MLP neurons of a small language model. Each row is named by its layer, matrix (up: input weights; down: output weights) and neuron, and shows model dimensions 112-207. Each number is 128 + 24 x the weight over its row's rms, rounded and kept within 0 to 255. Numbers have three digits each.
After each neuron's rows, "fires after" lists the tokens most often just before its 100 highest values on Wikipedia text that the model never trained on. A number after a token or word is its count.

L11.up47:148112143133132133152074144150101079105108121076177161153121160134138111119136128159125112142158151124155105124120117122177174092136136117152132088089103134116078101107109132113127116147119082097164107097139149164106134128117125090087120150113095128106084146121135138134104117074128172112
L11.down47:138107111060121153101147168099144142139172156158077104075143081151107151116117124151145162090154124153148103174138121127131132151111130131098162154172132129145117086095145108151116083117164151138132110127109109130143125134120128103133135153142132158104116127169141136134120104097122143150
fires after: "c" 23, "ter" 11, "ord" 5, "om" 4, "m" 4, " to" 4

L2.up890:084151173117122120071113159112140124141139102131133129144129156099129120117102087115121191179173150125124122137176118150116165129137137130131129174154117100156071099108113112112132141158114114128111114135105094161165143149139139107115112157150121073154172151105152140107113166163133117127
L2.down890:101149109120164163122123163127135168122145115140126093111161143123116123173120115107107140135141155154146137158114120185132132108115180171132128094142144119148099132116124124119147129098122113149157159167140151164179119133139102120145096124089103141193128151123127184090089113101115106134
fires after: " F" 31, " f" 20, " s" 7, " S" 7, " B" 6, "e" 5

L6.up104:126133126090087138141136134104109166168113158156156136138125107104180164089113075110111100148115145127138137159150148099121089116130145100138105117127153139148158125126123154106152138109087124086104192106106125139128137087098119123134124136113114104120143087113102136110115110161131147169
L6.down104:148132095131118144141125152158159132140173132145139158081135165138138107126107117171151086107140106123092138083122117110126139115170109152133118148050126116178118080056077132099138122110122091116149115102088140122149115109111178123131130118115136123117148136143113098137133170150138120125
fires after: " F" 23, " f" 15, "f" 11, " " 6, " on" 4, "F" 4

L9.up113:138098181145164109110104144117131090144113083141134135162141145159088136168118081148144160149158156123124139111081136113173135099118175104152125105134144155139183109137106145096159145125083119175091090107132156160152105077123139128181121110159109098132127133162121165114081172136126103128
L9.down113:117167149138140117157091140139113145083108148168130121148144110175149136148090138140102153156132136162096119127098153111105124127178113146152093109152139104126141123108134128133136168142140163110114150103131174106088144167115138106134184116121092090130103133143201096083149116136087118142
fires after: "s" 20, " h" 9, "c" 8, " s" 7, "b" 6, "os" 5

L6.up51:089157119156160110116126167151125133133154143134116146148128120130138130179125121162127134149166099145114120172137096190102158132092146142129104124132133095129124169154135137141127090102133112133115131092122117141170104125109113155090128091158104145117146125132162101133119185105138178139
L6.down51:138133125118101127151155126088159124093130162158110114091110127158126084134105142086120111175131154128137132144120123087104097108097110131132166173167157102117133134116142104140127091148053156108171122113125117106161101120148155125095137133128159141119112109130103125170110105116121111137
fires after: " D" 26, "an" 18, "r" 8, " M" 8, "ak" 6

L3.up362:161124095149107103139115146133154074087170124103170132119105115097127141125135118133151142103120157132077183133126154131104120150128125127112115128107116130156186118122082140115167103116127166099122131103093117095151172104117124107102151137087137157115134140141116082127168137106136130163
L3.down362:118140095127114105146133123080181136138126121145186155116133105130087135145110124117135114149116112119091177114147164142136099156125132112150115127114139123133103146124154152132141118123092133105122122125106119092119156139160121175076106111110092190161118151121068101144121127142125178139
fires after: " m" 46, " v" 11, " w" 9, " t" 6, " \"" 5, " " 5

L5.up454:113112137144133141151114103172170078114112114151141122118137154145100102152112113091149136110140095135168114168139124131147110158118137069141189130094160133128147120167141143156122130097143116119137142168169096120114122150102129154087105117126135107129114098148107090100155147120102118125
L5.down454:154158111113164117123115127108108110149088107074108147135115153139064124105098126116146116143095129147149153111139094156153089140143170153150101118080107132128157097131120125141116103126094110109142084155132094121139113152132160161131117169105166097159180111108150139125197130130140138144
fires after: "0" 67, "i" 12, "," 5, "ill" 4, "6" 4

L2.up261:118133149147071131134133191116111109105138092142091103146109145122104139144162140152114121145148146122108138132136089107166113120116120146109129130138111134131160137149134131137122151127171131077141138135127145125150077115119109117117134124114102164130157140134111168166102181164154120127
L2.down261:117098109113098093125133147140124127137168112134127130139168164143180077137093105145170112114151119101132103141077092112129098095155145117110147122131125166156101116118153147150073125118128127166150104129107134089130135149129152126169122152123090140134081126141119111126130168122097116117
fires after: " c" 25, "ul" 13, "c" 9, " v" 7, "ou" 6, " f" 5

L5.up245:153093136118100135134101142105147163153119108148125139185129095065160168132121125147117097105121143139120148094096122143090157088117128112123124166116139150086156106138075118152116109144143119103120145124149109109144120097110107158127151133141132134109113143149098133159120147119134168128
L5.down245:119089103111115114141118144126120140152101106137118135136159118145163135150158129133107116119112136152147125114137127117103131150087106120116081172119116125136119145109198119106153090149109139150121160113143090107106135088102128134154116089099143162118144126132129127152132110131109171167
fires after: "en" 22, " D" 12, " pl" 9, " G" 6, " d" 6

L6.up718:168120123082135162124116123131114168113145109131120154139184136139118104112145140130158160123126152115158147111061118138119172147144120080138113132147136157134174089124137133131136093130156121129127115153106151157105142121163123197125109131147146129134109172170141107130142143082107113160
L6.down718:100122128154102164128133146138125166119130153146107143146150135127102111127127116102115073148173135128156126114115056126123132126086137188084092124110120140096116120133135099104154137092139118122149143103131169081158104125116140156142187123180083123116095113136127135089136148126142136163
fires after: " " 28, "o" 12, " m" 9, "v" 8, "pp" 5

L5.up595:129156092134107091131132145123108111118130117104127142159112113172108129086102129116125154165129099109166116139171166128060129148210109109139123138154112142139117104203133137139089136129138159118088135133165147108140108134119111123128134106141105134117139134092083154134143145147120170125
L5.down595:120140152143134145138110082129107140164095157126110109120119111114152145143121137150123168123129106156148143143126107107134161083112128114136130157117129125122147161071101147140131146159192111100113152133158109133082138176111090155063086142113112175145156135115152121103150134134096109086
fires after: "u" 30, "i" 25, " F" 9, " B" 8, " D" 7, " P" 6

L2.up462:106166154101127154128131131134090175103122132107150154165103131156108149133152110119133109182163125144106119124130110096153132120111131124141106116121128117119096120116137124098109105086130136116144125128118152160110084088133119124135110136072156170108109124127182109168123135096142102143
L2.down462:155139118152114195148127111135111138116152137136118153125185136164132174116136113113144144110105118124095155141142103119135124130137187153159127168163136151145108141110155151117132155105094113105092103176148133101113150141089134133113072108115125145134122149109159141158110147105145137108
fires after: "at" 28, "es" 13, "et" 9, "al" 9, "a" 8, " M" 6

L2.up144:117104108167128115145134111172114109170141092125177093112165118123130084099112115120142124163184151131128107136086131127133112115159110143094141133120129118150108135171187106138102115147148092143096135145122110132128140144171107129129130130114119156091143162156112149141128145137068154121
L2.down144:098104156118130102098135157193135142099132144126107131103157143129139159118104042125093137133163160140146150156122127144126111116094098138130165101133154092163106108130133155147134128164134111156101167167123080156144116127157155131158122140143130148108131184120141121128139150104148132120
fires after: "O" 15, "U" 12, "E" 10, "A" 10, "S" 10, "B" 9

L9.up125:127125140133122166088127150081160132100136125144113111157178154107092161139121134106110172128142120130139143093117163099147141134110164119115143144125163142075164124128151137085118092108108125095104113137108127114113127129146106142066165126159127164148105129133152113110098141132117165112
L9.down125:123121128154144100117131141168119145141126146176145140150164111122117118104103146100117167139124150171124143089152139148096170105162177102115070137144176137145091117083145048106136108148104141119119125147144146107150140104173132114137130110118162140141100160155139117113148124122142094168
fires after: " C" 15, " S" 10, " P" 8, "c" 8, " W" 7, "om" 6

L2.up674:103118085096145108086085114122142107121138096101163155126137102177131096151120134116136159141122140133108172151158155089152121154128121139127108137143102109115158139148098115143161099125164116122111130123134107101140096134142123123104137152108128151122104140094103128143158132091135147134
L2.down674:109167108109089113158127124115107143135112137076113150156139133128129094144156124149117131126134089126130147140135148130128100115129150155155105144130151128126162120131124107141099130100097156177126129111137106144201123152148183106096123084115160098146147166163162098109133107155150186136
fires after: " N" 25, " " 24, " m" 11, " V" 6

L9.up678:117145115105092146154151144153111109118147077143151096133178125142101136169134144142102132135157102064171130140164139117179157142083160086114148145131106110125160125140109153131107124146142095114144114160165108149126170130153117118112085096092129159143128119126157101143104171104118114186
L9.down678:080105158139127099109100119149130126120132131149141088116130158128090134123141139089117160125122132161143143124149159124158156136143121151139129161115148153108103120140136169082122129149106102091129166142150132069084112103154132155127156122130154132122099178133134151105125115094088127097
fires after: "," 20, "." 8, "le" 6, "i" 6, "ell" 5, "l" 5

L6.up865:121102107112131139153094129118151154099149097137097134122132139113140106111158124063116094152101121104130136122124093098126124125094122120119140124109151113126133158133123140125142176122136109172104140124123093114140100145166102110085159138147156135109108111160126148117171132113127145151
L6.down865:120136129140161143149107104109165134070162140142123077134124164111096109101187114121135131108101136142115127150175084155099103175091132126127136080125075133155150141159148167195141124169130143134124067118136126131151116122138162112160121134116122105145145129097149142126140102127116121164
fires after: "ist" 12, "l" 12, "p" 11, "en" 10, "ic" 9, "es" 8

L6.up223:119145161098117124088116133135166121151145134112125133166117165116131159075106119152120167116097103133126150102075157133168080130105077131128123151123130098121148151139162095134080150122142105126122133109133128156131170179151164122116117140138126116151117095120118147149110151121119080142
L6.down223:117184086202133128117131151122159130076136114105123108126094158135129149129126133130126126180126106124159149124132127127139119131136093107109132097111125150099139126145169107123113146122095151128156134115145130092096126133157084105111142138126115115148121151146127137151121163141151088117
fires after: "el" 24, " l" 16, "l" 10, "ol" 9, "e" 7, "ro" 6

L2.up30:144151097115093165118118197124134122126112137132110145084096103135145120119140124110105132088152140106127103105145122105138101186101104088138088163103086141161114129152155100139135103109143150099110130139118091144135174160137144141098105118111102120109137117120106144156171134148144155133
L2.down30:130179128108144181130141141127094124138151162167127170077156097144119181142125144131143109143085179118120113154141092130107128166141160139124173175138123127120112119054161086120134103146098139161132127123102137118115139148160125137148124147116111146120113120129106133105177109100096110125
fires after: "1" 37, "w" 10, "em" 9, "g" 8, "2" 6, "," 6

L10.up838:119118147108132124100107115151149136138161116130143119131127133098150134170119132140108161085091162137128103147137116121119165131129108090112155160120133151099125109107141089180116137101123138140130143098181077134120123125119087167151095137139147153117119138159110187113149121080157137135
L10.down838:137096169146136138122126120118097131115139108117119120095130136127110138120114147143107188136121082138095088107150146132115100127146114094125086141159148119134105149154137143144162147132109135149183132149085127108109161115145114138129149102141157140122115130125131168105114130113081170163
fires after: "r" 18, " D" 8, " N" 8, "n" 8, "en" 5, " J" 5

L3.up795:121098136118122130133084117109130139144156125124098130160102061134177101156130090108131144180100099080140121131121131153114133164154118134153079147131174158137090154115144102119158141145145143140114131110156115134088121144123152098129139142129119130133136122178101143097138133085109176071
L3.down795:143118126125126137152112115167098144125093177123106124160108146105140123184165140144124138150090125149087138088135147202127109112082189109124167141158100125110152135093138148126145138155104116157169104170146125105155119108163092131133118179127115094139113092155129126132137151148125080125
fires after: " d" 47, " R" 17, "ran" 13, " D" 7, "R" 6, "d" 4

L2.up450:073133146135110143107142127137087195131140134153122172129120153142136186113101074110155142114097113110138140151131126135144072111158149161109174111132071109167151150115131155127145171103118154122152142135188115119119127145090122131105129073157130099139087108114116157096114109109140113139
L2.down450:103092166111142106126114117114163094125171162134119164141147146148142155078136179140124092115148154162128133104141128099136125101127152132146151094141093150126165148132095109123125143116134144125142094125157143111139139109133163109127137115135133141126098123169098144158133139121159122123
fires after: "I" 58, "." 11, "ul" 9, " F" 7, " f" 7

L2.up741:127096085126095124121175135096131072119131121150101152116112133130096117103141108126166111102106122062166158124156100103104153165144160107143104128127161125134162124137149145111111136132125155116164128169142136108122147114094099134113087142109123131140135093179140134148112143132094173130
L2.down741:127159161145113130136141131122128111121114112129141133147154106101154124101123148141124126097121146131122135122181147077126051132119178136139152170143095094137137096119138127137111131119148123137142108151138115083129102154143108150161121112119145089109104119119126092121139141157090175095
fires after: "ou" 22, " d" 14, "p" 12, " c" 10, "es" 8, ")" 5

L2.up54:121113127106126145140126146087133131119115122110117127147152090117164120121139142113091160112116124108128116117144115145099136098128141136152139082172129110129115161118166120140127123127114156165122083120169100090127117133094123109122124166146123118173108169146146180124150105105149168125
L2.down54:147141127171114187110118104152106081144120143147097135087126133138093148133091141106114149137111168084130113116139149141123128160133132104154135141132147140175116166123122166116111151149108106119137111153097124124088203105143118138184112138163050169135128167149131127139097105143121105113
fires after: " R" 19, "a" 16, "in" 14, " L" 10, "d" 9, "o" 8

L3.up635:156093173152110141137121149139135139137110143110087157119128152133121125094134098148143142153131082166136164114134101162161132138132128119138091152124133104142143151152144094077212161134121139104150088103154126143177111110113126118104119117136084159113115147135111108132196124143144089151
L3.down635:147159180091104120138079135171106128110101135119062158176128124125093140148147126157138123159112093157102145124128103132140147149101101087110108118076138155103132156112162092106130095137111149139185153133163148170108121134125149155164059123146113127116131115111157125162173155134144126173
fires after: "t" 21, "h" 20, " l" 11, "." 11, "," 5

L2.up670:142135097112105116111124149106120089160093134121150113163151147138120153145109119082166105172116122184060095136085139140108158136116136135121091159115133148126114162187112149130101084136145127122138110091147133086120122143162128152180166183091145113129162118150152120119114131120107149106
L2.down670:125124140112139107126172104131122139078105143094158168176125148121123106161148092073185135132125136132113144137144124140163122069183090118109134110133130164123070108125107120114108103114116151156118127127150093160114099139119143123138167136114164166145138163107156083119089146130121157139
fires after: "o" 13, " T" 12, "S" 12, "ou" 12, "ain" 7

L3.up79:101090118159121103181137112104109125151111140140091088158154134118186140100162109179093096137160139136082136117137110088168108171129158087158117131126129114121086132140154114162099085190143110113143120120137126147146151137147134116137115127111143125144115132136129151109101094095081118169
L3.down79:135118108106160134168129135114115085135111161105144156160173104128139122158161135155137129156143131100102095145149126147112118107134132158103176119087128150123097136146145128097136155143097092117149148145140125168147121113107128103141109170112148139128137133084147109128138090142124102145
fires after: "or" 29, " b" 23, " the" 15, "ol" 12, " B" 9, "l" 7

L2.up180:137060138162105096128142133141090147153162154167113109158127080118135120130141125105102116122165100125120119127089126098117100121156126119130130118144172170130095103139163118130153105132105079144089123135104119152117165112130133120150134140111102132116132132127104130191178089132103159121
L2.down180:106112136150115103122149137145138135109133093115103157118140137149136159118081087139127162147156121120131126140141095142128120099129090133136192126123152138139134123158106155148121118180122105125142148144119087123149146127150159158161143125140105190118103157098101137114096131118106119105
fires after: "T" 14, "O" 13, "S" 10, "A" 9, " K" 7, "E" 7

L2.up372:123123131132126164163122123153141088139136135125143133161155102122157110135093140122176068156147124141125095154071157118149151107098151136097138128126106122153133121120132105100133093106131093109178135149125142111111154086179163141151129153091157127129113106117161081143124098119155172094
L2.down372:175135146102153158167164134126108096132093124119144115122122152106120134118056132156137124136133149155106165090142123119102167141085129149152130090054119142141125113144120155133127086139108124152124127140092178144094129110108107089122137153132129127140169133134112084095126137134111110142
fires after: " M" 33, " m" 25, "a" 9, "ul" 8, "M" 6, "i" 6

L6.up41:139149159188102156175130098107121146086141124099132122124134110143121139138154192141170122114134082127130141157127141140139110092096109121117096109169130109150107127117151075132118153114121155151138130173149123123106148170150095135140110123126153168135124124143143157148109129102107085118
L6.down41:119085141098087139158132175150111121112118123155142132129099122120153128121125163085157117124123116095122143136123122097118170084120162105115092152112156104177122101150101123139135168113102124127123121091159091084153162112110156169101100119128172154079138111186121082130153148116154162074
fires after: "p" 41, " con" 26, "t" 8, "on" 6, "ac" 6, "os" 4

L2.up658:109095136133112102133083148191115112158146127129144168131139143126154171119123122115171123142148099138115146136137123151121095121141153183137124126147165113130126128147093128140129107134110160154108142177144081146154139171114120136096127171138097129142101138118144102121154111109109143132
L2.down658:102144098138092148155109082148086109142122108146104138149168179093139120128120101104142133130157089089158134120104162135123121133130119162117153138134100076116112135060149181108130116109081157123125128133124099127120107110141113156136108121085121164119107183158105128141060134131132093109
fires after: "b" 22, " B" 13, "od" 11, "\n" 9, " T" 8

L2.up263:157135113149072172144100169136082148152080116137115121113072154148123167088161081132126111112128097129146155130119127115139105128117121141130123119102147099165147111135171111141160114112121117125148124144158115081160128114107161088124147071137072133135158132111140126163139149135152099137
L2.down263:134135112097155162133134122133107098117096131168098111116107095135109098125102047149147184096089133154108168134160095136116162137109184129111134155119155113113123105100150143126164092132129129147120114110140125086129144163152158125141117146112142138127151151114106116142132088139125129141
fires after: "," 65, ")," 6, "h" 5

L6.up790:151125098108112073135104102134165157116129141135146151184151166084110138147133117116129107142184132123062108127087112142167139121152118098149098151126135098096128117105093120130114147144142144108108115118099099124134133125127108136160116172113112132098158136089130160120125121099063165095
L6.down790:078153107168079100114158171124151136122146092174103148106119116124075139160150186151071163136091150184079135112113116140173148149095095141192085130133122124147141128119152130122140093128162150153140166115163114186085114135117111119116123117106106110140148112131106127106164126116136142145
fires after: " D" 14, "d" 13, " d" 12, "D" 7, " B" 6

L2.up577:149113109124154143181134099106129164129114148142117136129160137160163125098157110151147114146174138108151125104076112080156122186089126120123125149136129131135168120133105143114091145108166128101188114122143146096071143100152141172133141104120162139114136138133147127108163118107130135160
L2.down577:127146090146148140125129168127161148144093143097123113115164149110105109129109108144131142142111137101120176087132148119127136128124133131081125112099142148102108168137099152145131078117117163114170112136101160182120166119120146148123126144085166147081133116137100144097173124146089167105
fires after: "ou" 18, " v" 16, " " 10, "i" 9, " m" 7, " pro" 7

L11.up516:114173118078124083111143118112144176107125098153157107149090141103137152147130137175105138186120111152156150125130157144138080129116118105121122148118124164092117139152095099133132098153103160089119116156124133155101095110093121150113146088089165136150095148125152094094130132156119114146
L11.down516:128125146161096132133148127151119163131112144167126165096134093093145080159135154121122069146094144143139130128119125151116121129127104092157140071122109119106107158142118126173115121151101140172132109143146123138087121117157139159100128135102159139154095090117116099134160080137126153117
fires after: " " 44, "g" 10, " d" 6, "\"" 6, " A" 4

L5.up744:155087101167114136137122107109142115129150091142162132119129122152114129158142136152142120112104110027132100136106107120110084154179160130111128126131151146084099125176148154134125150149162139125111110147096142145127138073127112145129091148115157125133157117134124133117124146168089128116
L5.down744:111122121123087112136144102119100106131114142136129100113146142104124102159135185130103097151120165167151153162154163141166131119141114119135113112121167122143111149110097097137147133168102136179138124134117138137130154139152134108107116131115129169167124110132131135115142164120119129146
fires after: "p" 32, "es" 20, "d" 12, "h" 12, ")" 5, "r" 4

L6.up602:164153153149106148171093113107137122104112104122095130132168165114141156090119152091087116071110091161141148123164129097174125130094132141111078145140170148085105090156108091093115133110129107100119151159155133133139110159112137127093114160116144118111134120114134116167131130138157097127
L6.down602:137113151133138143138116140112124133164140107148141128122132119088101102153175149159180148135140128107118104177130117094101130132148141112113152139200131138129119137102148140107134120118136147138170129131151135074133116121161154142132128140111136144114146127122111127096106113127123164127
fires after: "o" 13, "ot" 9, "r" 8, "on" 8, "t" 7, "ro" 7

L2.up652:120113130102111070104128140113137150145128114119120131096120141155158153138129144148132143137163116146123149121147162125123160163093149145146102104081174149157141111135173102106150135154094133120128106096133157162111085120099126116100094097117137139074128060166125141113123091124096185113
L2.down652:139075092116082145139070139139116140132076114147086135119140119163096156110069125113157081147115130133132131159135084100153123149131155132149102120087103156143152129118111140150187108129147164105144109174096117095128122186168172121115127092109184157115115114122117104139134131128087125131
fires after: "ur" 41, " c" 13, "oc" 10, "ec" 9, "en" 6, "iv" 4

L10.up634:131137098144094157138138128123137119135077112131109076160114129138087120148104081116140107116130104145158164124169103155113123099148116118111149140092152138098089119120146163083146121122121110087119139137139123110110111158114148093123135060166118113152130145149103106104149147136117127144
L10.down634:119191120114117118111123125172092140147122120153126169120135108109106128164146146065133120088099137144139116113142136149131151136104125140125166112125164081159124118156118135107093143123115129131050152163099087172150090119127127117142133112118090119124143153100089119079063121097096132124
fires after: "," 31, " W" 13, "W" 9, "u" 7, "v" 5

L2.up659:131114094144127148129133102124084078176139124095143155145133143104124089136129118085071138124162094162113125131166169103121117158130104102132090146143105133123115137176140126148112152126112149128113128135113139175137133169105141121088142087116105126105124155135129143153166152094140186150
L2.down659:125182112106140131134065121122103114093136128170150166086121080127098079128140117146129180159126135103114169062119114147096097141116153169116143132109139121146151104101134110130171116157184105121119084127122158113103150116108136143177129132111175128129119133093157130080123143116148114109
fires after: "g" 22, "ig" 21, "i" 8, "ep" 7, "ow" 7, " P" 7

L3.up347:136155116150149161121123122139124144128142145146121145150163128093106133102149156130196126124113107143109109100118088118133171145132102140106124130129127168119111120140090120125154121099156141108141170141112114135119159145124077144149097114082108144098113140079128087152142108127097173131
L3.down347:131118099147131105142103133114116134127155150155117094155124151118131154169105116133133124115121109151162112111127088145124103157051149148182116122049135158140164152104140153119122141144094119081126184128141177092081153141098122118132129136136115124093132089113133118130130165106118202127
fires after: " A" 18, " K" 10, "i" 9, " L" 6, "r" 6, " H" 6

L11.up761:143139130109141113102162164065130126088123113127108115131146119096141145121080109110127115140110099108149144134135106091115071112144093083119168124144131146154145145119132096106150126141153131136110112174137110134122154126168133118136171118120158124125156156166093123088153151137137114126
L11.down761:174107148118148134130152138142086153132107114095128138085114164106119115113096145082137132116120109120119152126121122120106055143172137081117122134180138151130130141105138186143111092125091121155140125154144104145148126166110132165135145145151112141126129143149131090141125124164152128130
fires after: "3" 14, "7" 14, "0" 12, "1" 10, "9" 8, "5" 8

L3.up664:145124101135128131090143104123110147159162172111109108101088138120130146079135162128152101111150144105153114155125105118123115136105117114097104122121129108135161101100118137123139091069151114129120126171116163155134137205142114162103078116144190097085157143135137134141158112132095160139
L3.down664:118157098075054151140119107132128147104144170128111180134124127095132142133113099121128110121091158167137157128142091133149140100123151133124114150103150104130099192101141107109083138109091123127175133095149137137164123092151160132152153146122125158151150089121126171082134106175155122112
fires after: "2" 32, " s" 21, " de" 7, "w" 6, " re" 5

L3.up832:160158138129118148123179090124138137135104135193110115110136143147147115144151076093142128136142096118131101146138116137139130144077143158106143111131123132145148129138136150098146125118109138121157142102119096154084123085108169121134126106086167140161128110129067132153135154157159129107
L3.down832:138172152097150151123160145162165152154162128102149149069137131112124118152118126167149133126102089141130118095142095153130179135104150130102138119132122155132095145116149113102146132092130152128147138122144163103163127110095122128194112148122104166127152098159096145164149142111128104094
fires after: " f" 25, "t" 21, " T" 17, " t" 9, "f" 6, "\n" 6

L3.up678:130128151115087130101130167125104146176159079098135155180129160120141142123103094101147132202165122167159148133126131152109151139117127108147094163145136128149092133154125157143084084086128123122092148125118108134161076153154143149113145156144121134152122167140133134136147129129142136105
L3.down678:159145132151124114182110132143147129104119108149141156108142113131091115124112147089175096112114118158101105100096102170113172138121130114124111136114145113109118150112161120091134108134133129150178089132125132130160127162108101102083122095147109117126136129116116153124072112131145084133
fires after: " B" 56, " D" 11, " T" 8

L6.up864:109107136102121163103159143118144151143117147153124134092113153136153148088125106163129165101175097114100119139102116138106154169123107177144100159180134130096166150132111129140111082094159174124113147151141134115130151173161143105132117179161116162145125118177108121116163165157091128134
L6.down864:092138100158146175107119147095121106078103160141113135142117159117122118155128089083069151149145137153165116098167086124097135120152084142097079115145145114142101115134109128096121122098132122135125124080122118119175119124166159141105128100122199116130130119125114139125135112116126118129
fires after: "r" 34, "l" 11, "e" 8, "un" 7, "n" 4, "ul" 4

L6.up623:113120137131102123131131107121151106128110106160122136132167185130107140119108121140178132096136147117098128128122143158148077159147131128109065168131112157126102102150189150116155175161134122110100118133131158158125092155166099113130133154145130098114112132128144123150131114111156114112
L6.down623:133140128112118150134127158107163139131116184146067152141106117157130143145088128128126145143144138151150102144157120129182148150102143125091119093133140167165131144122124144134066153098157126127134131141131114150129098138100153127127144134110148165123149176115130159118129148153100074128
fires after: "om" 22, "p" 10, "t" 8, "re" 6, "im" 6

L2.up513:138135136150132115114125114100155122139130075136156152124072129127135096130161083176130086133151145153088114106100104133157140140149122080148109139101134135144111142138124118145115121138132110100135155119103114150209152144126113121117135154128118149108095085135123138144061121120130131108
L2.down513:148101125134150109121112131131123105117130125120119183105123135126127150125077167161117071150142144137157088151087131155107146087140123134138176108112143096145143139132141124130099120121155123073179147182142107153109166148114146132156140150112110129098091132128101104166143136120138108141
fires after: "ol" 32, "w" 15, " " 11, " b" 8, "ra" 7, "el" 6

L3.up609:149165139117111155123116126120154108105161108120121147086133151127115104123138113149127126113111142147116148108105133109139088119116153110106117107130118139152128191154098087143119146110107119123147068147132119125085088155166136157108144183137136127101145106147167150143127130110138175120
L3.down609:125109144131172115133145114134121120119134183162140081153143125129146123120110094115115188164156157151090144107152124128116153137149157122102148144136139114096112146127124165085121121122146116156144115142117150130143142105100132111101139162161099103166084107123107134138114164121101118151
fires after: "2" 44, "1" 13, " m" 10, "re" 8, "em" 6, "p" 4

L6.up375:147129153071104100146100105134167107098134107123138116058163162148124103091132149123131124100106136122097125123159134157156095143130150150118151153147134158120155195142142158091078186148134143137147096128151124136124110156141124132181124100146095125105185121107150135147185155149156147091
L6.down375:142147121140112130134116151125126145172121144115120163139143130154143161108079095158110169129127111144107101134113123144107125164128139152161127136120139122132078095105106167126137112083136114126159107119149141108123109203105110094067121126121151138128102139152145113105142129130095064147
fires after: "t" 20, "2" 14, "re" 13, " al" 12, "im" 7, " R" 6

L3.up690:098056096129138143142169125089108139140115130160119101154168125098131159123105094131096119115177098145115152178126098133087113112127106085079159145087177122119088070118124131091145093136106131146146108084123177121095126120142138132155112137142146140138123137103130116126144157117099121162
L3.down690:100129091124137077094143111154179097169124159127154128126137132126092170119155136138123150103130150126133152114108112169145156104163177143103138107155084112090131129151108161099190120153155132124124101139118092084151144112067151161135117116120151136139097145116149155151118113086067141132
fires after: " I" 16, "S" 14, "ist" 11, "A" 9

L10.up63:090112130134123148118174134078141143128103079119134105145184116091135063157125110154142122104123119135168170147126088101092096127129096121119162149169142120094147109139149135136134118092114147128107118179136076144121119124158134144122164111143141133158151109117104109119113178106120097082
L10.down63:149101105090113140159170116139115150144066110081128082161152126105172084107105094110152135164171134091145147079135142142141075158110138126120137137149088101117111123116157174136116155124111094114140124148080108122101127121112188175109164126168174149101150118137098109101172130105162124088
fires after: "9" 28, "7" 12, "0" 9, "8" 8, "2" 7, "," 6

L5.up684:124128140117088099106081139131129131118143131152160142101158108137155122171124160118138141128151125111134120122131113175112166170117098123085138150097182185136144144126137130119141143154108124143130135109175134137130090104141112143131140120142094074098118123123152091139125111096106134107
L5.down684:129128151104147123120111105175122140115130122146118129136165136089116126142137160165099124131148121155114122102151153143086148107124147065119096127158153092154107138148166135144138134144145133151092158130076136113196150155156132111095137132130108144114094114137153112161099122112156110116
fires after: " t" 18, " C" 12, "ur" 11, "an" 7, " c" 6, " ch" 6

L6.up165:169118108113098142094141095155131130118095088088080171137122131144132180107113142098101115169188117150092169143140141138127130142124115114112090118153147141112115136153146128117140141114128120108110122103169159093134133122128135133102116061093105130129146158107122140122154135151070112124
L6.down165:112123157112160106165106139169111099148145125128084120109094113156124060154139129150149112118088117144156159149151129170145181133106145090138155182140141146108109128162177144151134111116118153063110119123124131137159176144127118125077101111102168110132134145112111145093158120113132154092
fires after: "os" 14, "s" 11, "0" 11, "t" 8, "\\" 7, "end" 7

L6.up8:104136140152122138111104178137076098116110079143120099144109142128105123153135157161132123147172147127110137109083126134148126085107165107121144122074144150095137096141123129066121156129138099104133134146157144104158070126126109116147125090137121100110133124123153130115125155162163111135
L6.down8:122124143154163108146122126131110108078123134146117136135119143160155119161139111144158157179153095102116069117127160100134165129155123107119113140125135098116158091141073153136124144128151132117131132124143155107127155142100127124078157110107125099114090120067130120138151117183123130187
fires after: "u" 25, " s" 15, " C" 13, "c" 9, "od" 7, " c" 6

L2.up812:103152139102133121127147149075132135167137090165126155140131138139140160107115121116122135135137132169118107155135111145156132147160141158142108153083127159122114189165092175122124134115151121130101097152137170158108142140099124101132119142142095103162137144126116136130169137141127152110
L2.down812:188085132139105102131103135124124141137099073115107189117114090138157083133135116132123091173117156116105114139084113152129100124144106121165135167128162135126134136114182181109158134138129059110102097095159118125132151136162141118103120120157152098115137094124143124129153157123133111141
fires after: " d" 17, " D" 16, " J" 12, "d" 10, " g" 10

L3.up441:106104131092139105122151134093113116178079102149059137145087125114091141113077121138123130178132131151130160124166116123145114157133111144143109156136155100108125166132145102111166152119139083153134107131153126137161162116112142100137119083120128129127145123130127155136075112151169137137
L3.down441:128158173091110096138128056114156159157120120143127123111113120154108115144125103138140165113120138153122161129118114167139101150110110147089183163147118117110142128142147116127165131166128143090137132175117164124136130115135141141121083135099140114127124161112173135129087154135135156133
fires after: "ur" 18, "os" 17, "s" 12, " D" 9, " S" 7, " d" 5